MLP neurons of a small language model. Each row is named by its layer, matrix (down: output weights) and neuron, and shows model dimensions 64-159. Each number is 50 + 15 x the weight over its row's rms, rounded and kept within 0 to 99. A neuron's up and down rows have the sign that makes its largest values positive.
A block is one neuron, or neurons of one layer that tend to fire together. Before each block is what it responds to, as a language model described it from the Wikipedia text at the highest values.

Line-initial dashes opening the next "Field: value" line in Wikipedia infobox-style lists, such as "- Country:" or "- Length:"; more weakly, word-ending fragments such as Philanthrop|y or natural|ist.
L5.down4:54 55 49 72 44 81 50 69 47 44 62 58 53 43 43 65 23 75 64 41 83 45 42 38 50 36 41 41 29 53 48 54 43 56 53 46 46 58 70 55 26 57 68 52 35 55 58 21 41 40 56 55 52 40 85 63 07 49 72 69 65 72 48 16 46 59 60 34 28 45 78 27 73 37 60 74 46 47 53 78 93 61 66 29 62 61 66 65 32 34 35 59 58 44 40 50
L5.down25:66 69 51 96 23 43 55 51 50 44 63 33 81 49 51 44 25 76 51 57 36 51 49 43 46 83 45 47 63 48 46 39 67 35 35 48 49 59 79 52 49 50 54 55 68 50 70 23 36 37 59 67 51 76 51 58 55 39 71 67 58 62 40 66 68 57 41 46 55 37 31 64 22 23 49 45 79 52 48 47 51 44 28 52 30 78 40 53 63 52 50 46 36 50 30 72
L5.down405:40 52 47 52 66 61 38 58 33 47 53 31 49 61 62 59 60 47 41 44 57 45 47 38 47 55 70 50 74 71 46 62 51 28 28 53 67 85 57 38 45 44 79 36 53 31 59 51 62 22 93 51 43 64 72 53 45 36 36 41 60 45 50 66 50 37 37 32 59 60 29 46 40 52 40 31 29 49 58 61 43 71 81 45 42 47 35 55 65 48 12 42 65 47 60 55
L5.down468:40 73 74 59 58 48 38 36 46 44 80 51 39 57 60 53 43 40 28 32 45 21 57 37 33 28 44 69 69 43 65 30 44 53 72 40 50 43 45 35 56 51 42 41 64 33 53 43 52 62 57 42 71 32 64 48 34 49 26 42 52 54 54 44 35 53 47 47 60 56 47 62 53 35 81 43 28 51 34 50 76 78 64 55 34 40 51 53 21 74 31 27 57 76 43 61

Separators and units right after digits in tables, infoboxes and statistics (|, /, ×, thousands commas, m), plus some mid-word pieces (dic, bol).
L8.down339:70 35 45 69 53 87 49 60 41 29 55 24 60 42 30 41 51 42 78 35 57 58 39 61 64 55 31 24 58 35 52 42 55 60 56 24 22 50 57 26 37 43 41 34 33 32 58 34 62 47 74 74 66 59 35 61 32 22 43 56 45 55 70 62 43 54 53 21 61 51 85 46 37 42 71 63 33 35 50 43 45 48 40 55 28 32 46 17 17 54 53 80 31 57 71 43

Single-letter or short word-start pieces, often capital N, A, H, D, that begin a split name or word after a line break, hyphen or parenthesis, such as N in Neverlake, Nevada, Nagendra, or UN.
L5.down19:43 62 32 53 46 51 21 50 44 53 77 53 58 53 15 43 64 55 58 59 70 49 27 71 35 50 54 51 31 36 56 54 53 51 55 51 84 34 64 21 16 54 46 67 41 50 59 53 29 36 36 42 53 50 47 44 45 64 54 59 54 34 39 60 62 46 51 48 66 23 63 38 73 79 05 72 36 50 65 53 50 45 52 50 53 45 37 35 39 51 64 51 60 38 38 55
L5.down47:60 48 18 47 46 64 57 24 66 46 62 36 47 59 16 65 25 39 30 44 28 56 40 42 53 59 43 52 63 46 36 52 56 71 65 38 45 36 74 24 58 45 38 40 21 62 51 55 35 55 27 46 51 50 27 50 60 50 41 39 12 46 62 72 27 62 35 70 60 68 52 26 60 35 34 56 27 51 50 66 43 71 66 64 42 63 33 39 35 35 54 51 17 68 49 32
L5.down112:58 42 42 44 60 31 51 49 64 55 33 21 47 44 73 53 56 33 46 68 50 53 43 36 09 41 30 32 43 59 47 17 45 62 24 22 21 37 51 45 65 63 50 44 39 58 49 50 53 65 66 34 62 73 03 50 41 36 24 26 60 64 55 52 35 41 52 46 49 26 35 46 47 45 45 58 66 32 66 42 40 34 25 43 39 42 60 58 57 33 56 45 67 71 34 49
L5.down522:40 34 86 54 79 46 54 50 57 30 49 50 46 46 13 39 57 25 26 47 68 36 45 28 66 37 52 35 57 88 65 43 29 43 46 39 61 66 62 42 42 38 53 54 35 55 45 54 35 57 45 55 55 37 39 41 55 71 49 56 36 50 53 60 72 47 40 28 54 48 37 61 56 53 29 40 33 62 80 53 59 70 58 48 69 67 53 37 57 35 54 44 57 67 76 39

Interior or final word pieces of longer words and names, often "er", as in op-er-on, Mesoam-er-ica, Abdulrah-man, plus closing parentheses and table cells.
L8.down35:79 63 67 49 69 31 46 47 50 53 38 31 63 52 76 45 29 52 69 61 76 34 36 53 73 65 34 53 66 46 52 57 47 27 52 50 58 36 38 56 54 30 52 61 56 75 58 54 77 51 77 37 33 39 59 51 53 66 58 43 58 42 63 76 59 80 47 32 49 50 52 48 41 38 56 31 52 53 42 26 63 35 50 52 57 47 44 72 64 42 66 35 76 83 59 65

Word-piece tokens inside a longer word or proper name, often names in lists or tables, such as the et in Asset, the und in Riverhounds, the N in LinuxCNC.
L8.down152:53 52 64 55 81 54 54 78 49 60 68 50 39 38 48 75 54 37 67 12 49 53 77 53 35 56 56 61 35 54 79 38 78 49 38 39 48 55 63 69 64 31 78 67 25 22 51 54 51 69 65 43 53 56 67 56 46 45 62 38 60 52 62 55 50 69 40 63 51 38 40 35 49 46 33 65 33 49 55 69 46 78 56 51 61 73 53 35 62 50 67 32 56 64 46 39

Opening or inner sub-word pieces of proper names split into tokens, e.g. the N in Al-Nassr, the o in Mao, the R in RFS, the N in GNU.
L6.down37:40 21 49 69 85 53 64 49 95 35 37 30 32 51 53 54 41 55 39 36 58 51 50 47 55 44 45 52 64 76 54 41 56 63 68 41 60 34 43 48 31 62 26 63 39 60 47 47 34 73 42 49 38 40 39 49 37 32 40 47 62 46 57 49 65 60 27 53 65 28 30 57 30 37 55 61 37 59 12 36 41 42 62 52 81 43 53 48 20 38 72 53 60 69 48 61
L6.down128:50 67 41 48 52 54 46 40 48 52 55 71 31 41 50 48 51 52 36 41 30 55 43 43 63 66 50 47 53 70 53 71 32 57 28 39 65 61 47 41 55 42 43 51 51 38 29 58 62 52 67 56 12 58 61 58 37 43 42 49 42 61 57 51 37 64 44 42 92 57 61 63 28 52 50 55 43 54 44 66 59 59 65 42 59 72 37 24 70 32 65 42 42 68 49 65
L6.down153:39 54 59 56 40 49 42 54 73 52 39 51 66 42 50 72 19 53 20 64 56 60 46 83 49 62 60 57 50 80 76 61 76 23 30 76 50 66 39 70 35 40 91 69 54 49 60 61 53 43 69 47 57 37 59 27 61 75 52 26 36 26 47 60 25 61 52 52 67 34 36 60 54 40 32 45 58 38 51 56 84 57 49 43 45 61 37 57 20 61 43 37 58 51 30 53
L6.down207:42 27 28 48 76 49 60 52 57 29 62 55 15 58 63 68 61 44 64 49 63 36 54 52 51 70 57 55 54 76 48 44 41 57 30 63 64 39 65 58 33 55 38 41 78 47 46 51 54 65 45 29 50 68 52 62 50 34 32 61 66 30 47 44 64 18 55 20 52 50 66 36 44 46 30 42 57 47 57 34 33 40 45 42 58 24 47 41 62 36 52 61 54 47 38 60
L6.down211:69 28 52 55 27 47 51 44 48 22 48 38 52 39 46 27 70 68 42 06 36 62 77 45 49 73 48 41 65 50 44 54 04 46 72 47 54 29 31 52 57 56 61 44 56 64 40 33 41 81 57 84 62 63 54 48 26 48 10 61 45 41 53 38 47 77 55 69 48 60 37 27 27 39 65 39 48 58 40 40 23 43 32 64 72 36 40 29 39 56 76 49 38 63 43 27
L6.down214:38 44 77 48 33 49 18 52 52 51 47 28 57 54 48 55 77 37 20 55 20 35 74 67 58 73 30 34 15 54 48 56 26 60 44 20 19 32 46 27 74 71 34 41 87 48 33 48 58 45 56 43 43 43 32 45 43 40 44 24 50 55 64 63 67 36 42 15 39 50 14 25 51 43 77 83 61 42 39 36 24 46 77 60 62 60 60 71 50 32 46 54 78 62 51 51
L6.down262:49 40 48 47 49 62 43 71 47 41 74 13 53 36 46 39 63 67 21 64 49 70 43 44 46 67 52 30 38 94 40 48 33 45 68 77 46 44 41 30 43 74 45 49 44 35 77 67 56 27 80 65 62 67 44 71 61 57 72 25 51 36 41 88 55 73 59 33 52 66 33 50 39 35 20 51 65 50 50 44 54 65 21 13 54 58 28 48 64 40 79 51 38 36 69 52
L6.down309:45 31 66 80 47 31 49 47 37 69 55 49 61 25 53 28 55 66 37 40 41 85 24 31 26 47 64 20 22 70 41 43 53 47 59 58 46 33 45 60 52 21 85 64 25 58 72 47 49 53 70 39 21 60 45 22 50 46 59 53 45 48 22 45 45 47 35 71 39 33 42 42 73 57 31 77 36 63 62 59 68 56 17 46 57 62 53 70 69 55 11 45 52 54 49 48
L6.down336:75 60 32 05 41 59 52 51 45 47 48 48 40 70 30 09 58 49 47 20 49 40 43 74 48 52 56 30 52 74 29 70 68 60 52 36 49 43 50 71 41 42 35 75 49 64 36 50 61 45 34 49 43 67 28 38 47 72 59 74 37 16 61 48 57 22 66 56 38 36 50 49 44 30 41 44 64 39 57 57 66 40 25 38 46 49 61 36 30 60 50 37 63 55 48 24
L6.down364:46 30 39 53 49 82 67 57 54 29 56 35 56 66 64 13 29 22 65 55 59 55 56 18 40 47 41 70 56 66 47 36 37 46 52 57 55 34 23 37 69 32 65 31 41 55 53 31 70 30 73 57 54 39 44 41 43 51 42 53 58 61 52 42 57 85 56 56 52 35 49 60 37 57 21 34 53 35 53 63 75 55 40 72 62 65 38 67 42 50 44 46 65 43 66 34
L6.down422:85 75 53 33 31 68 35 37 50 57 54 27 45 53 43 48 30 42 43 38 65 70 40 73 32 46 45 66 82 50 43 59 54 33 55 73 69 50 28 43 52 50 26 51 45 73 63 44 43 53 33 33 45 32 24 40 46 53 47 49 61 59 34 63 57 33 59 36 51 36 63 75 50 54 34 54 43 67 73 35 48 48 62 56 67 50 69 43 49 42 71 59 59 53 07 34
L6.down453:35 40 41 42 83 50 45 74 77 43 71 38 45 71 38 44 61 45 52 50 53 56 43 29 62 44 43 45 72 57 50 49 35 68 62 38 58 55 59 62 33 56 50 41 49 42 36 44 43 59 62 47 19 62 53 59 56 49 54 45 47 52 33 69 47 64 21 37 48 41 26 51 58 62 18 55 33 51 41 53 54 73 64 32 55 79 39 82 49 36 42 60 63 68 70 48
L6.down461:58 47 70 84 61 62 46 68 52 31 52 29 36 20 51 48 53 68 34 60 55 62 35 31 80 68 33 46 72 62 27 45 67 17 49 52 64 61 69 41 41 24 51 47 58 46 65 23 45 46 60 50 51 75 55 78 56 52 37 23 55 59 55 61 59 30 44 38 44 58 28 67 88 52 57 40 47 30 70 49 54 44 49 32 54 41 48 66 51 55 58 60 44 44 51 40
L6.down463:53 62 34 42 78 50 50 67 28 65 42 87 59 42 52 56 68 54 60 52 37 42 63 61 34 58 79 52 51 46 25 30 51 48 67 59 41 42 32 28 50 41 76 29 31 72 62 56 66 60 75 30 46 46 66 56 57 66 45 52 47 51 63 40 58 50 49 16 67 22 33 37 30 59 33 25 55 53 57 25 53 36 32 35 52 50 57 35 69 46 58 70 37 64 43 49
L6.down496:39 21 67 33 67 69 42 83 60 48 43 47 55 62 44 14 51 45 39 26 53 56 44 62 62 64 66 36 36 58 67 22 48 32 55 70 67 43 40 51 64 38 38 46 35 54 40 67 47 81 43 27 40 57 27 22 54 61 43 39 54 46 53 63 46 55 48 40 65 30 37 74 52 38 46 79 49 51 58 26 79 69 45 50 61 60 28 35 22 60 59 60 08 64 36 42
L6.down537:63 38 42 66 53 47 26 74 22 20 23 35 44 46 39 55 26 39 63 58 48 49 62 45 59 70 65 43 44 50 51 77 74 61 70 25 47 73 43 77 45 74 48 65 46 39 66 44 58 58 37 35 50 57 48 54 46 26 05 32 34 67 36 69 29 43 47 34 47 59 57 49 44 64 68 43 57 41 43 35 63 52 54 46 30 34 67 61 66 58 43 38 34 35 32 31